python train.py --num_hidden_layers=9 --hidden_size=160 --num_attention_heads=5 --num_key_value_heads=1 --head_dim=32 --intermediate_size=640 --vocab_size=4905 --hidden_act="gelu" --norm="layernorm" --norm_place="pre" --norm_eps=1e-06 --positions="rope" --rope_theta=10000.0 --rope_fraction=0.75 --qk_norm=false --attn_scale=0.177 --bias="none" --tie_word_embeddings=true --parallel_block=false --init="normal" --init_std_qkv=0.107 --init_std_o=0.0 --init_std_up=0.107 --init_std_down=0.0 --optimizer="muon_variant" --learning_rate=0.00705 --lr_mult_o=4.0 --beta1=0.9 --lr_head=0.00428 --max_grad_norm=1.0 --warmup_steps=200 --schedule="cos" --final_lr_fraction=0.0 --batch_tokens=16384 --max_seq_len=512 --doc_mask=true --train_tokens=192800000 --max_steps=11768 --dataset="wikipedia_en"
MLP neurons of a small language model. Each row is named by its layer, matrix (up: input weights) and neuron, and shows model dimensions 64-159. Each number is 128 + 32 x the weight over its row's rms, rounded and kept within 0 to 255. Numbers have three digits each.
After each neuron's rows, "fires on" lists the tokens most often at its 100 highest values on Wikipedia text that the model never trained on. A number after a token or word is its count.

L3.up182:171147104099167120159164103142156102087112139107122121172097036151119104112102121172102133173114098129118134114087113088153108099110092156147121093141076075129128134124107124121135162092217136085161142131146110157142151118099164082097112118107100106176085108112129127093185154147131127210
fires on: "ing" 18, "at" 15, "ating" 12, "ial" 8

L2.up103:100144236174109103139186105160124093133175081173124114145139090152125155164125175110121128078148121118133169173105158065153120158163119109105130105149205106111083092116074110127085132115132096091074110127150141099122152178069159137100165133135092174155094064119114135162171189167139118107
fires on: " Le" 30, " de" 8, " Wil" 7, " inte" 7, " impro" 6

L3.up19:161140094119137129089129108115135156095174154154136152068079156091128082130139056098184142139118120096119155094175167106177116062151070147073153165174161097127077153138117171156153097135082163108159117165174131096096145147128191082154120121155146179111092143178130141064136114168123118129
fires on: "l" 17, " R" 8, "est" 7, "st" 7, "m" 6, "ef" 5

L3.up51:089151079107138105142127118098171106086096119131147189163145144127111148127180146133146132162127121152069107130115124136131143143115143127135086123151078072145137123050093127176137194089144092158140113125125104182159152160141064154141156128114105107107151141127139080161109182015124102108
fires on: "ok" 12, "an" 11, "w" 9, "ri" 6, "om" 6, "il" 6

L2.up92:104157078160162120160152082153040104188116126184065104153186090134134145132117091138092147123152159151062165148113111142112118107121125102101095175104151182099076115190137141103090139208175152106120137124140148110131090133140089180124156091126160132133128129134098175151113156150173104102
fires on: "f" 18, " dep" 14, "act" 13, "9" 10, "ct" 9, " along" 7

L2.up135:108099124169114128146132141170150137101132162143126151136109134107201132088106141101184096177197161105124129101161150135159073115086156172135142147177178133106127132146179151147121187186158180125098159104096148138080075137141156132126085187092122148150153128073067084068130127199132112099
fires on: " p" 50, "ir" 11, "al" 7, " s" 7, "`" 4

L2.up629:186123176112118141190127204146123118096177147122164072077091158090124104138120128161136159148111130148124153111119098172084123148095161117181139160067156155151155117133112140177148160165163136101138085123134142136121131150088144095119128043149102145113127079168190124141099145148100112090
fires on: "s" 18, "%" 12, "S" 9, "F" 9, "L" 8

L3.up154:106131164083156034097107079145152168091168120197106092139191099077118176152168105157153173153130109124164117194153153103148061165090130131116090109145138179090135141174081137190091108130118111093134118108092179081115154076121108102143141120135165124114174125180104112131141144045143071136
fires on: " sett" 14, " of" 12, " Preceded" 10, "le" 7, " under" 5, "and" 4

L2.up542:144127095113086118133151126137085152170107159096101077128123038136108116133118092127155147172146147164094122067157148194113126119118080116114108163124143088129110128106188141060126211096167196163120139196136098149124168142076091131105094053118092109140119168194073089132106097123155128159
fires on: "°" 27, "c" 11, "d" 8, "ch" 7, " vol" 5

L2.up344:129134114089094094154108147126090157108066088131119103170169132109106085106120103128132126165165136132188086217176113127153136153125132157156135209121088130128203150152102083040115118118163080110100126163137169099118119127070129146141198144131193095124129135166138101109122137117178103133
fires on: "′" 30, "ia" 17, "ua" 6, "er" 5, "os" 4

L3.up364:151184149117153167132120126159138118106074119126132134078117122114163112091110176086166094126174118197109087150113093104163107107110170181117150112135114141169146132108089124121068166174121173089144122106131155149106097139146154114033120125151132126145131137100170163173184202154112182121
fires on: " el" 16, " would" 12, "ily" 7, "il" 7, "ally" 5, "l" 5

L2.up526:076149137124114180168134096062132111129100151117131147168141136124062117127118141172189165088111156171049072081131106165188119156121149122058143136142074123131097104106165117084114149057135172117125125173152089123141156184062145090173121181128127078141086117131091098123170116144161092143
fires on: "en" 19, " " 12, "0" 12, "es" 11, "de" 9

L2.up173:189155157109150153118140070104110100129096110136158123160143109152136129124103135116127107131123070143058134097094125105210148149183114161126129145105108166165160132113171181162158177073117120139152069042154090178090208123109112144114167130112130110186053131111110176135087122136111084124
fires on: "ah" 18, "in" 16, "ra" 11, " Street" 10, "us" 8, "na" 5

L2.up429:168104151147078126137117099070110091160178146135065111083045124108144106123104110131119179108098153118071092124142103091140129111125172091093088128210095150151104089078109150168126149119129156101118086186124104136157051132102156146188201151178149164116114081141121128148131126119144133100
fires on: "L" 17, " bas" 12, "a" 9, "or" 6, "l" 6

L2.up606:168093166143067097174146136136174082127151109097068123125135116154125135108109177134143100141137108110108130091108061077114144152163116146107072119136070162153063175155161121152110124058133161086155063102176105158153105131121166105119146142125113116090084075165165184158143083127139102108
fires on: "or" 33, "er" 13, "is" 8, "rom" 8, "ene" 6, "At" 6

L2.up639:095060108126063099137145112112159177118111111150110110116083170177121168124211097142145162123107156161115113120067132120161085141128117163208158081152178129110108113161144099121138144157092141080152163105134107173113100130083114079153079168120139199083163104191190177126097176110082066153
fires on: " =\n\n" 35, "{" 25, " $\\" 9, "=" 9, "[" 7, "^{" 4